Weights of a small GPT-style language model, trained from scratch on English Wikipedia.
Size: 19 layers, MLP 1024 GELU, vocabulary 25003, 27.8M parameters.
Training: a variant of Adam for these matrices, 1379M tokens, 11570 steps.
MLP neurons of a small language model. Each row is named by its layer, matrix (up: input weights; down: output weights) and neuron, and shows model dimensions 112-239. Each number is 500 + 40 x the weight over its row's rms, rounded and kept within 0 to 999. Numbers have three digits each.
After each neuron's rows, "fires on" lists the tokens most often at its 100 highest values on Wikipedia text that the model never trained on; "fires after" lists the tokens most often just before its 100 highest values on Wikipedia text that the model never trained on. A number after a token or word is its count.

L13.up845:501510511550480478464484520569476542481502500503532495514463509522477470520489525500581454536503519513463502511519580489488494460489416520510502411556434490454553489494515508522524492537545573514514549498500397531537478497520509517568500545499431524452532472541489512498534575492497443434396518440494526421484419500520469494523499491489489500546468484514498457544479468543510465555532
L13.down845:467558515581499484501541514563490483522504489474599452472461551554509521520438473509528452530559494525548445748556478519454511464516488486461506458480531442486502452469460503528465510621507519488479558501470515533511450498500491452506522538435504509423439594500485493544492513482445475420489507501479469543488505480546466501490511519484569532501482500529545518548557504543481472520472
fires on: "\n" 76, "0" 4
fires after: ")" 23, "-" 9, "." 9, ":" 8, "===" 5, "\"" 5

L15.up836:531573423493463490553522518500476509499475511510535507530533476412526442485563513539477502583512505471478493569561503482385506475522493460524535434537512460467491517522502564593509479512557547549478441519556517539483444517445531584493470561450474482467460479497516435467573500452586480536407504490492549482492516501563504456484479493475481555441513538501453458485544517501584520483575
L15.down836:480530544545500520500490493515534483524529485487535471511506490542497503504472513441521514473474512506500535062505497518471537527503537489461531475507527523515448489503494476511498501584471462477508538505453493496489499474488467486482505462508535541557465558503513487470488517464485528493484495527519513544484528472496449473500463605514478527525502470481549488465539441508508452504508
fires on: "\n" 48, "\n\n" 32, "A" 4
fires after: " |" 20, "." 13, "1" 9, ")" 6, " | ^{[" 4

L2.up422:506437498490453532526470604552486504510487503484502475545509497510458501535525464520538491544470539411525541458532513424494488470565488533412442499543486467540528449504496474536557538543550606533482465499483474516531522512434444538492531567529520538449481454480418480510531464490486504513475535534555516463496537444526491444513503525421575476504488533446502447489516515553503455556489
L2.down422:512509487447496455584515502476547523466502477504474502539566535478496529569441501528535474508471438417404553524497570495473530497499371540494539523520478514503477484520518541505475445533528579520488498477546533544452493461468384506505512517523461520490463496480463553515576572516494485498602501509560510534496535493486509587445480481466548512537436535459548487525430496441520484568526
fires on: "." 62, " | ." 9, "%" 8, "A" 6, "b" 4
fires after: "0" 46, "2" 7, "3" 6, "." 5, "1" 5

L10.up921:511508453477519587526508494528479519453510521485500517566401514459499508526482522556543480494498528491513481502540466562420517461564501494475564404467549462524435451444482490450521449526491506531440441447522491496557529499458419487540492477505550449484474484481455491531540460520541487473549470450520492489478520492492522461441498489501509485495476518522457459496448453470520531516442
L10.down921:461507543516526571513491496457521457530564499474501518510570481527511519412462546493472517528548552557500527474541559397539494597492455529480540472444501495473473522533505449495458564545543538484552551565468488518485461487526554481444471525472516484464464499557526461496499480535546439588557541536524519534482486515530427550531469474490495486519502476505575544544526442503464503573548
fires on: "1" 17, "3" 15, "2" 10, "0" 9, "4" 8, "5" 5
fires after: " | " 54, "| " 13

L8.up203:524455481477563471463516552531494460484510527554510496477520481394486469514520560533496547503502548507527477552454557459497519569513471551468477485506515504444583521520519481559490499548636554458512520519522536478457576545512482531523509552541506445496543472527563490504473552529528519504479531413416476596523482516490516418494523506461507557559468503437490481573517549512525483506443
L8.down203:551536484493500524495544511478523493521473493503560541482512517518543498566486504451480483470476504500523493999498495514491468486499516470513509545490473457507489471478506507539498512546493518521502517508501514498496510503529475472504487512470487490516515483499495511546485531498514525474507493499509483480488489498511477516492515514479500507521516468498487493494472502511527497511462
fires on: "\n" 90, "\n\n" 10
fires after: " |" 37, " |  |" 27, "." 9

L16.up981:415537447509476434457530585459472529480465516487457496491504504516473519518473475498492467539520571515458500497509507491435422450486466480494493465519491516537514541462502452572580506518454514538517498533492497416512561503479436520470486520595497541503469560516539411516494547521500489493449408518460595551524541511469462476508506495521530462461424511517421475433495489526484543501492
L16.down981:494406503428563493475490498502496474472557532494496559485531588495487490531502453502498525487480489512435511485494539478501501442468519451520506490492548504513527516540550520514560540507448492543602495520499521481397499521497461586519533484439499512569482488424536462475485460456477466450482516431539485451460558524469454514543514476581501473490446546459484533508523509516506512481464
fires on: "-" 95
fires after: "\n" 86, "\n\n" 4

L2.up610:542524447484512491457525510453410568547501494536468502449525505473492523550549553502485423533482543479467567494516492538515483597445524508499465489547499532480524498413475449486546555532502467496471459505450592462430574485443512593523481451503544529433555540549541501515524566506521478497354441476494520480547525538513514515448433521476489487484494580488509462463509471516506502478482
L2.down610:511479517431480517576505571502479538496469483425482521495477424444558540547419502518480500555496477464532502506482543563495465475469534463437411464477566470552522477422443467459539605508467448538488456577478526505452512455492499533496530542541495466451552478512539532499496418498506501450495469467517439517493483614454488517513467582484462496523513544532516479448466471539533470512467
fires on: "1" 30, "2" 21, " Col" 13, " Hol" 5, " Ne" 4
fires after: "\n" 28, "| " 21, "\n\n" 9

L2.up189:486509508497522516498538578536535517520487504466460555489493443553499521484494466485458383553519503428472488534451488432443416480502489549518493472488468434526499454504477457595485527531513543513548511497488484495477527532462478442509483498496513549548435470519433449528581556468469457460440547520518535482532566563557553461522546514535501543459455556556528529527501541529503515497513
L2.down189:523548521430469553510475548461536475532431558572482525466533549493485494527567524484503521474543489444469485553529529463500566468502476504556511511509414500498465426442461462491488396486515490443499499499546510526483566533437529493561541492503496521568563503461496473503512530531484431464531515500452481506456464520473553519421511546495460514531483581508463533558546465435511444458521
fires on: "–" 40, "|---|---|---|---|---|---|" 12, "88" 4, "| Loss | " 4
fires after: "\n" 25, "6" 20, "7" 7, "″N " 4

L8.up375:459464532489517519452491518445496480480485588512509535518528502523475478504463460539459494607526502516432497469502451432525515554442459461507521497539518523442450507576463493479527494555543445538452520499493500585514584445498512471419494439496490470519570524495520483488511490531559424490529481503517509512470509448429497526500461484526421451488536488462498449531591495496571544438494
L8.down375:526533483494567486493494479458491531520569516499517519487474502483536478503511504497507473429509520540488499451497498485524534513473507465508543501483497476479518454449452490476482526482524465520485456513560446530501411456494443544499514491501555479543527516514459568564562505502501455533514516503505525480526504554542516522412526457492514544513594419493538488511487515537585519547506
fires on: "–" 23, "-" 19, ") |" 9, "1" 7, " | " 6
fires after: "1" 30, "\n\n" 14, "2" 8, "-" 6

L13.up826:427496506472484484513444505476537474508516456518589544531556525429571490481521602506484405489502475472496511502530532563496465530554499564572525485509512495509463646428587536533506501560474449495476485427564485426540522495484497570429462465553408483524482484550545493510471531534528467468449462430519597534502465483480529483513415470501538505514531531550444547567489447478470471482488
L13.down826:543502502487532514455546546489493582503521499501440555440507513449500521526491441487522533567498490448544514377555507488485409500389510464531564507481504514529476576491482441562514477522468448536557589564497515572531470521561502549539574584478471497505529505527597556472502498486499494429431430515491538499555491476523484499528523528473483521499502455492478546491455443487486457496472
fires on: "-" 53, " in " 29, ", in" 5, "ed in" 4
fires after: "\n" 44, "\n\n" 8

L8.up426:520495474507471564471518505491457534512487542510496528562567457479538424552510424576491616529517542558428512481516510469542439510504531504570515455458556554537534559538567532454573531513535437483474530440473524548482470485457516504492563419537466543451548493577449496493503401487485482525487528512546447442490451491491506514540466531521532527450539495406471478501576564524539540481497
L8.down426:447489429478496562459574440463481444534569488551432481512498514472500469481474465545513468525466476453517534471449572460507461483549501451474585480540459497437490490500541493423495586445546482489464531469455530484500500461442545547482549502503521543471523575503453520442537457459499534530546466591471503455506565543446531453507506465529509423564556491507449526504446517450589467437522
fires on: "1" 43, "°" 13, "′" 8
fires after: ", " 15, "1" 11, " (" 8, " (born " 8, "er (" 6, "31" 5

L4.up847:481572487483465541545506530542489473507439495462547535474479452470551458468488436516471490530488533503476545467436475482481582458501448487481473534476522501489538531527526530454544477505557549576535504501503486558463526563452487489495479516515558531535503459537490530536547469451493536550435437475531498536449543487488490460490470503512587432444518509579452422550470574556524497477521
L4.down847:443456497498579475564469493508527533407463475534531475493499528534478540551511455443484527508546533524438553420511469499489585573460475507469504507466539462542502459479484483479570496420545501582448525531493502535469435532553566430465532539444503475547543576499521497555529493490457470500513541500509466524526520595561517504477462518527412509479519444472513532482434514496510451474499
fires on: "0" 41, "%" 17, "1" 12
fires after: " | " 37, "; " 13, "3" 4

L2.up691:501466482448488555499531570584437519461481520536512501485539489508464453495546485532531561509517482416511515437473526526422518500468493510504435536529459497441527488521480518489480526523457501476516526569467468513453533483412552516508511462521498509487520457598513524448532499466479543465418610493533476512477508471521555445468484515515469454558525571485546510527547507489571541519514
L2.down691:479494502592480484435485456479440487450544525475449494564509506513490488546483470514472530429519493521476498475526469523478561472436513528539483488481555433559448491529543533496492511494426468518509481410517486416460477528473523513537419465465465552467457468528543475474511494472462449446385482485430539500458536502516474508533516408455504498567528535372561520515528483509515544457495
fires on: "0" 13, "6" 12, "3" 9, "4" 7, "9" 7, "8" 7
fires after: "," 24, "1" 11, "6" 7, "5" 5, "60" 5

L2.up502:559502497455546448470503523426440469547488536446459538572459491430503485512567487504530476534527506484481487490470418483450520502486559566458566536417528448475506516494539551500434572526491507542501387487464548477448519474478511443454482542505449436517538452532473522482489442568574473552461528527507543433444550521450432486433507512473554476518546577425474528484470502514543531498547
L2.down502:517498474468492480470470403571479448476527440529526537467372433489483514526391506531494501558536591501500461474494504493478509452509508494565436535478461482461493500532557487447461605479502499515499550462455525470494446460488528511510530402444491517514424553528553420483522562497517473537517500503497519485464518583476479500477498571454522451484494479572547496524484481491448529479455
fires on: "1" 55
fires after: " | " 40, " |  |  | " 12, " came" 5

L2.up865:448462525500496463507475517419542549468463484495482469485507494500559487428483509427515489492515521472471480530476499510386412475441532501570496503451387478541474483557532537527472483505564547491446509447558481531528485562450549482499493458421514503541524424513459499495533524575538551468461536517517504481516536536436430530465511487519520447409485490484517439482490502490515500520486
L2.down865:518507586510466476476464517526558535547455477472535491488479527417511494504450572551502499445504522490531466465489509529489470541471554524450548445415542436487569492589445509490467450617581533485516488475514476475485555525471462477486573495515527524530519468442497496443511475505476458466477574521479447522581485457520570474539569456492508461467457518556522469501545462506443529470515
fires on: "–" 61, "ic" 7
fires after: "0" 44, "000" 7

L16.up420:454415454494432449544541583509458446473528502574489406572518463563446515534568508525515466539556530464540476540545482511486483502544537476491482433540476479562540537476458448464535512509527529482433468496528451473497547516510526548459475543500543540418519518456528423428444528447512412537441582513488516486460466471491476490503497509526530475536488588478418541486488463539514468475502
L16.down420:500555475504517515482510454532516541542465456466480567489466505453508478529470489500563462487533516524525425118485562491497516472481462502496495560519502463467476515498553522471535473625527448500537526464497479480488541464528525505508492486510535512545476448548524542495560557459486521469497497532447520480477465522524492481485512589479468458502506530494498480497524508498525503506451
fires on: "| " 17, "2" 14, "3" 8, "4" 5, "5" 5, "–" 4
fires after: "\n" 23, "| " 23, " | " 12

L2.up685:512456473495478509500507556566462570504495530535491529493483523485434426450603524491550505531498499429451478513528544546505513452498513548464484465531472519433542528469565547471475516534563497513489429512504508499456531546475537515438518496497543423488531479535531419450490484492535483498466487401472457494491540495446508456430395518478489521394403524567502484538520564528601474485449
L2.down685:538467426501486537514506490427515477576459496516513503500499503541564505501460521471514546504444453524568465570511467504546545488509443485524597424502525540504393495587473488530535513506469496502454545499517533460472493493520484498520475527520436508540502476522522580512518509537559565485559502487515484525519453489553473580532541520446449505543569417510500423502541434449476561519481
fires on: "." 44, "2" 22, "1" 16, "4" 5
fires after: "." 40, "7" 10, "4" 9, "11" 7, "6" 6, "12" 4

L4.up934:477499437568589491475494562487450565495520571527447503503541483431555444499514504517501536550503513443435543532554474532477448497466542473491508455481458564496515514507473554526573493522628554559585457457517433503413530590469536552528479499404502455492551502526518481471444475491509463492432481506584481508485466490463510526479419501478470535506467567504523475497539527531522516421474
L4.down934:441513516461489492449489528500455522463524494506512474523511470515508487460495503522486531545522533503467506985510482543515541498432504519494486499478508531513483526501490483504489504631531470559542492527491491537495548517504482525513483512528496467483453510489493473528455451473536477518497501474486526491495523488499507523551516493463502516501461536517499465505464533510505505471513
fires on: "\n\n" 54, "\n" 42
fires after: "." 21, " |" 17, " |  |" 6, ")" 4, ")." 4

L2.up554:551446489463505559542510434579475506542461503513469442525463530470479493450528515528481493566509465510531570550482431487513484506535449544455525553467473518447514504530533524495498527516514517430565454517513577492539504503488494474561506436458527490540496408504483532522488489484477497486497500545502538462475449514499519485472495518504505551476497502507477515542511474488508498489483
L2.down554:542489459544553576503500544454483581513531477534493524526506500467512523527564441473559497452514463507580489541508528535447491560493485533522553538492515496413428476522478485537519429488509467602504542440490486519484533495497521504505456455504545508544509553520453538546517519549525604500520455478466471433553492590533558544516562457494481471543580510511469480595500436427489506481532
fires on: "| " 42, "\n\n" 11, "ru" 8, "ade" 8, "re" 5
fires after: "\n" 42, " ===" 9, " Sh" 5, " K" 5

L16.up153:513536539586438500514490516488514423526467493497566494544452436437490528481525516462465526506585526441540411496542537510477494483551469472471516451496443421531488447494545532452545542523483571459486498508441497482534458564522546447503453488526533466493470515499479485483448442499488427441466496450492506557469501500412428541533499497500509422497498567511504467473505528499523478533535
L16.down153:459506547552499512508541478480567534454495435575495543453549542479569530417509503522497452516529456493552478498457474494547521508515476401468515515543505476518519490482530515510467515567584449436427496506513505523519472568481504557496541561472473510481524447508553520483453501470537569503467496475565468525509452455536458499527495435553547455517493493412471537535537515455515546547569
fires on: "| " 37, "2" 24, " | " 9, "\n" 9, "1" 8
fires after: "\n" 37, "| " 18, "- " 7

L13.up765:523504529461554482517547560464485456458486523466427461554516473465466487464588532495429507489446493550498524504453520532545509520478558482515526478511442475512486441501490562456461501516594471487576460407576543467492518507530550474500516593500481449477509478531390528472510522514483488522518513488581447469521485513516431417473489538529475596510446555499433529532513522517449533512488
L13.down765:480551476557449493511454513497505498457501493510399569492461492499519462493482476535530498513474578462537467417447450573513467553573520492440552482482459483542426542552429565478460531446480528499528544526494501480496460478474455484449470402515548568489524548469568499538546490548568531479440563516467521425457518473445464510531477593479533508459501416536588518436518508445502426488481
fires on: "1" 53, "andi" 6
fires after: " (" 12, "er (" 11, " C" 7, ", " 7, "- C" 7, " in " 7

L4.up772:441489480548586471451449538512519497447488479475496428519552465443435566467585471516512505528556545476498506493529403475565463588476546453400433475451541558403515514487532511537585440536480528449504476516526466522527435475461428508548557494540472563447531492494523435535468542537519558511510446556463491442485531545516462477498496501460487459545473465486530469480451549525481452487486
L4.down772:479575485489630448485446507444533553523513470487530461485531557455430533447541493482552457498514522510558512501516474458532506564471512500476520457468529500457491513484486476536466550493553467504498482567543469511521489481509396456453522575552457524469446456454550466538487503495483469522604546584515472507495529437477467433470544350532439552509459473527577476526462535505454484506436
fires on: " \"" 19, " | \"" 14, " \"S" 8, "===S" 7, " \"T" 7
fires after: "." 30, "\n\n" 18, "|" 5, "\";" 5

L16.up437:491511523485464529466548493550516417499507485556438481563513486490469465464551472550415508452499514480495544475428519509430507461460543430467552405482484453504463489456548537440527502529569454575505465478495590502543484471504509483556466449575501466517461454472443534499441552545461483475505427485580498494487517515541532479495502488558463595484407526485469517527564561533477546558517
L16.down437:490487570546503452515493571464526440428520547459515491558518509455568513496516516502518548531543500497527489574524556502536513518526473482499501507443498570561517466499557562422497511705481528425514460464475441460523408443479477511535493540505481537531520471513529478471544429460523541523516528489505580491505503477520449542510489433517533490517542500526447479544517527570484515398510
fires on: "1" 59, " | " 16, "u | " 7
fires after: " (" 27, "–" 10, "er (" 5, "esc" 4, " In " 4

L10.up233:535437494482441479519485548509428545469472483510543524440370398521429494452438458513480513519507516471472515463496451515520481506479522510504480433555503527520458447504496462505509455537519534548517488456490541499524531450479501537554469506507563489537455470531531450535484453565541509509388532466497488504499474434583497490501528492504499501509460549544484521435464497474522522465538
L10.down233:472474461505433479535515507476503490545510467538524483562425551530523497517448486519518412501514520499521514501544546564441516439514459436558466541463571523503555493488491512562474510550481480487468465530540443504490505523554493504493526525510476422483513515489503464465475553500548480477501473457444457558494455445480468537446585589436456507517537475451530489486473564459468475499458
fires on: " | " 87, "ep" 5
fires after: "0" 48, "9" 8, "8" 6, "5" 5, "1" 4

L10.up124:490477557491524514456448526525518490454386483507461489508519453456531514481549477517486543536468462536460493487412545460529454503520531527465509461530540451603546524520571546522612456509548505527491508532451501498530471458500504538522542506450535435419520467495523505432452538482542480498493562470517582416484502444561476495589504566560481584505531570467522541449519478493505502519458
L10.down124:488504523545564441450484519548478486491474516515538508521456515490557481535550469517501596410447438567473496508497454531496531497531497493523513498431478547433536487562434553448496470475470419447489503501494457576455488521551503497526503498515571518535597480496536499516509465532463540565517518464567507516520459470539508506505566467495554436513501543473591484496499492560448496528519
fires on: "–" 52, " state election" 11, "ure" 9, "0" 5
fires after: "6" 25, "7" 11, " Australian" 11, " | " 8, "5" 5

L16.up83:456505498504491431556410523481528499526462504483481476484546412493474509552565531561437489600503546527455539554528493565553527473482485495509511477452453495504574500479549518502620449503503446506482527532461565519491484530496494596432515536559503503466516452565593438471506502421530431507499518433481540502492559512575528476519482495557479477522456573442527415462517496548564539443526
L16.down83:521535534469539527458521471509515472500470494506538509504504511529502554503466512497491535475486516547457503024480530506498517501493465520510566465488522502487515508490505490446455504579514522450515515499509487508531465425474510499511535479472494502485531496494506461521512492529506532499491502541503502507520534490477533511540479627462483505554534485532479503482507513458493455494538
fires on: "\n" 57, "\n\n" 33
fires after: " |" 23, "." 16, " |  |" 8, ")" 4, ") |" 4

L4.up30:477456539500456486502447488549506561460485514489501466474445528478549534490567507467555481511582580573508469445587466528455506420513501468508474554488525536494468527495565489563474462512475488465577484457493397529539541495551586486535501445497541495498497449565439437454531481518462528458462490506510512463462490350507519536616511515503492449396519516535467513473462582437493475475540
L4.down30:560525531511544431548508509488592567483558476546542490544434497481531478547492454452439525449552543521490522535505495577557533499502494417495521488483507493504457489480493484434502511397560483536510467475538543550523526537440469540501541463491466512517470501485522538511537540504478511552568507520481455509527466425570493422454563408471515558540553483394441550519521571456442584495509
fires on: " |  | " 64, " |  |" 8, " |  |  | " 4
fires after: "1" 19, " |  | " 15, "2" 9, "3" 7

L15.up873:452506541477515455542434545487455465458499506544466497469510486539507486487542519626415500516531496545403540579545488467445550497513508487461441488527471523492516499433496509503473449509516514519502474495556513513469501533471508597466542509521431555479517490534475493513496532497525426523490508511532522507458566468466548429557500513525564555525491490462467403529498530466523519483520
L15.down873:468507459542508483540482521495520514533485490509498488446501498523540455471477487554456511496481492469483509000506484503485469477497517500507492542514464516489511517512483553523506458621519491503485483539497520513494477519493476520496486499512490496494500512501466512489524490521517462549487504527495517487521531531508518518531538580513474486501497497492474526478516526472502525516473
fires on: "\n" 75, "\n\n" 23
fires after: " |" 31, "." 14, " |  |" 9, ")" 6, ") |" 4

L12.up622:464521508492486554535521507493499500525511582460504511512476490448546576547524511583530517525552495434553538461546495483445543469534535510489445507504446502514454508507487530478565516541525509491483464489483516456433443523452510515442525531452466507571534495589462490553453583498430418444451479528447431498478524480555505482469503494493472420465465543431510501503428456444492417440526
L12.down622:476496469485523440523476493547529582448547492437460411501495516447552501512517480456535515470478434491566460474440533491472564603506474492512460442460460512539613440487493544525422482428421571505481512476562469564521508439469440491444507555526440551435475472524474461517545516565490475400483499540521465482454538480445548475510548487528414500507456428492501496513404469548514484503528
fires on: "| " 54, "1" 12, "ag" 5, "2" 5, "s" 4
fires after: "\n" 56, "| " 5, " | " 4

L2.up468:502467482500460558520496460489538454496482493469477460494461565452597523470520510536526456536482438504477459481454527491427539475509521507476517405490468515554475434568512478529526519539572578473524563523526481510550528568415540437464554524426541499558484461508512476482519503506526527460538466526530468499516503471555395455496500520455464564446489557530444447459564498471504524542520
L2.down468:523452496541449491480491489475493483522490433567524506524538575517474539494480529528563463553514528469419576509530500499412518554518510527495446514506508414504545590432465452496524475542549457495488498502500499529502520462457513458459448536573495480594571578505471463570464488534533505458532478476483500521561571425511458465507455416511502467459469509449521486485466496487423497513429
fires on: "–" 53, "." 28, " wh" 6, " Wh" 4
fires after: "0" 76

L10.up75:477449491531513491529546500488469532456477524496457481554518496503430488531566492594504520506490545535471471575522532526498506540425503451422498463477475489545529563428523485516487434506614556525548480427547500546527484502437473549499492423537482477561472500565503503489487524488582492479496476439406549471535548487499459502483499499557471512500491532480483470473544519498522467514579
L10.down75:517462518501537515493529474508510523477487514477514501491484538526497525506502517491508492494499467489520480999471477445488501476545512525529495505485504504491517474472500481474498497497466527518517518525522519485506506506481483488485501504518498511489483500500497531501482477510513505476511515503496530490498515464519504500500501425538503539521502501544509482511490533554508512525490
fires on: "\n\n" 63, "\n" 35
fires after: "." 29, " |" 11, ")." 7, " |  |" 6, ")" 4

L4.up548:554532527438552534516544490441449517529521519506534550532570551467482489478572523480450430485506522479515528479563456496518484494523536492540523504494481435433519557444603441452438464530516512501484486450500433526443523467496513554472547489507577512463529475569502495491511548527526474471488428479519505444520553558473479436513413496562534410443466481493423517511506449512496498484542
L4.down548:529545524412542477536573478448465522583527509496524550534562520511568537473470487397510507470445531465519543463504529485502484495513466493475555516527506518577511545379520472282500489441516548485458535478522557564526513483473476550505466531463479400525527498543516494482498516539533499524482472466531499541494509492507523476518410529546574479495509497504502541466496419464519495503529
fires on: "1" 100
fires after: " | " 35, " |  |  | " 8, ", " 7

L4.up445:529493446487572443514504471437489471509475523538537451536588427466556516558519552535597543544510472496535476433525444602504530469443539483512477399525507521418487488569452493541481504520572443546503514482546437496527574516531508524495499380532453506496510502542534528492495558541517522424498502530452528500455543509514486546502480508492470539486563523507580502537485475468547489489468
L4.down445:527515475504484446508425510527520517465475492485513511438509563499502447441480504486542506504477523501548559458519424610427524458471538406489466462525496459538435496424467512522518475514564485491477382500467428544507477459545546508502517560522439539489495464486481472538495446579484440495500456571503448528528516547443502414427477426451532434518558443455486445510531494528496503495535
fires on: "=" 24, " as" 22, " at" 7, "012" 7, " to" 6
fires after: "\n\n" 30, "2" 20, "1" 6, "| " 4

L2.up533:492543513513443472460458491482431474456429512534452501572515525465451522529583502485485572492512523535476521439491533467459440506529460418591588427448426435500467455477516471501582509527500465532479486456488476519530561512460563499458531506562465499470518506494506519449495499508515476555470521480394441460477528511451485507558474515521487439465505498428509426482508541589585449530522
L2.down533:498481505489485522523474434555536477509430475503491477576486576497479493490513504489451533482517488483438402444495536437493456555488584493530533481484522443497493533490509480532480534656563548525496571499558466419448486462485464484551455473502480511434482540455534554475465539455547472507484487520508511517445515514478509463508459555440527515492517461378551526483462495459469521534517
fires on: ":" 80, " into" 4
fires after: "4" 21, "3" 13, "5" 11, "2" 8, "6" 7, "1" 5

L15.up595:445479496523510537540415506548551478471465433480520483520433446558456502499466556505471543510452470448510480493490479491523452448524475466496508491488549426433503470515476509524602548529489435479490523485509470519424503507544462517527482527494507563440480490490508473578457608518479473456445486554459465481448543532508556408509480534496479490479498516496542465533450479502518557424458
L15.down595:552570508483516528435525423452451497478469559532547513492566586484499517500527494493483480475495499513482471411512510516538588493525553553501407517510445505495360520469445518503466500434468506516497451482505522522579514493495571560511505544550461505481452477526492485469477499511479570470518532470516503523566467467492450462542511475410468477546500522449417515426552480465518509546464
fires on: " (L" 45, "30" 9, "| " 6
fires after: " | " 13, "\n" 12, "hurst" 8, "en" 7, " Ryan" 7, " Knight" 6

L8.up633:473502473496461512466475474523505509404498516499487549424509551469566519518478531640510486497495550521459497495510500508583532530473537496491506527489557543498504485543541479489514488492537451553575487447473464513474518521557491576459480529474447531438557464640465527517477460455530441506470492497515518460591521450422546543466449496449476439473457521481527496533540545543510564421447
L8.down633:543484550562473516475547477531549486555523503507450526568475456513425465585568435452482515441508489487560476559430517538460483446494486532550430501506417460483453508436513523583522511450480536513449475458518481472582494511420492458524525481506576482556424566368482482492532488468521542465535482481499494507456498568514494523482581486547556530575519513534421544488467473587507491497491
fires on: ":" 49, "s" 6, "mann" 5
fires after: "4" 15, "3" 11, "f" 9, "5" 9, "6" 5, "7" 4

L15.up665:521487464511538508503599480490496484497578505504408496537584481540557448593547455570492489475463511489524499500584433452507483546561466494478542462449458548475459510525527573477470501540478436526497457527502551472534474578514558433446504448499531508526511454482533555511444456495557545414534465516502507492454552479404452485493487507529415489502526574448537442567536497536477442494466
L15.down665:506507554524451594512512483491455580488460424412531467537448508500468523498529526491506512519593500463514473509495575490516447535555421455517543441534527440466525440490479437492492498639483469437490581489526394452498443455521543437524478476480519468487470618467485470413494472497475490492445474521539528491510464492585447487502499508485593518484431520587408548478479565521477474563488
fires on: "| " 45, " un" 10, "Un" 4
fires after: "\n" 51

L15.up939:432497494570498489459529531574486467490468455492574461535494510445520476540436577527501555522538478531542553473424542523396414421540502500469476418476520539441437417466450533514504491533531485463458524517554471508422453542527465485505454478559531470484469445569449596515533444505486424564506544539482479517459528467473527496537504505485560535531511479530576486556565534465455503476497
L15.down939:585526501534552502503543490455502569459472432494472462504520472552506500526522485479502403501450538526502463556552536541532544488477459448497488461516561489537488495483513504501490470587501463513543496492454529478446541544546475502494523445510472468503489551571485407549509436481534445485408539579495415572488502486474526482482530512519470576528555506431454507501536546419615556522443
fires on: ":" 50, " | " 17, "–" 6, "′" 5, " | −" 4
fires after: "4" 20, "3" 13, "2" 8, "6" 6, "5" 6, "1" 4

L2.up601:550473461503581540438515551452452545504485445493392471480507549479440507477503434493542464520531596494504496547492480454357533432469429528468442531486538484453494481483515544523455495527490508457444486489453581475566570520493546517513513447480484540507585477565502510475457492509491487500475476419478511436515470514495505461542481511483547456530467534452513477529505530525491541517587
L2.down601:532480429464542530475512545492528517496560507558522542582545535514441504497437454520527533490541557523500466574511420491414473578536597580533542532561429475484466527453464470578483476507525474581545452483482497477533558518588545501504544518502477471502528529480477599476516447510495493478472459486481534459478486492467498521486504460468542592538557493493524494516498511442521489428443
fires on: "\n\n" 27, "0" 9, "6" 6, "1" 4, " reactions" 4, " close" 4
fires after: "," 32, " |  |  |" 12, " |" 7, "." 5, "etter" 4

L2.up867:462522515523547589493545545526475454453455442461430534597447505539480443487538548548519429548520618472521453503549419485470473479468504452506509438498513517386499451524485466543474495547461497553476478522513488487533483492533500562479448422540514516478506441509523388466572481455465481471475447498535498482510550456484519468558514501485482510394515536555488501600522504468508497516516
L2.down867:514466526449536520465426545518518554483540479529577561418539471521522432478492445492538524436469517502481590532515568489546555511496494458529540556462497473496442533478524521444517486430534546483558568550513535522518499600495462572511480474524498499513463536475454472445510564488466491437510511465460542480525481488558573519456491447536429454508563537499542543512485517455441497494552
fires on: "th" 38, "st" 21, "nd" 13, "rd" 12
fires after: "1" 20, "2" 13, "3" 12, "4" 9, "5" 9, "6" 5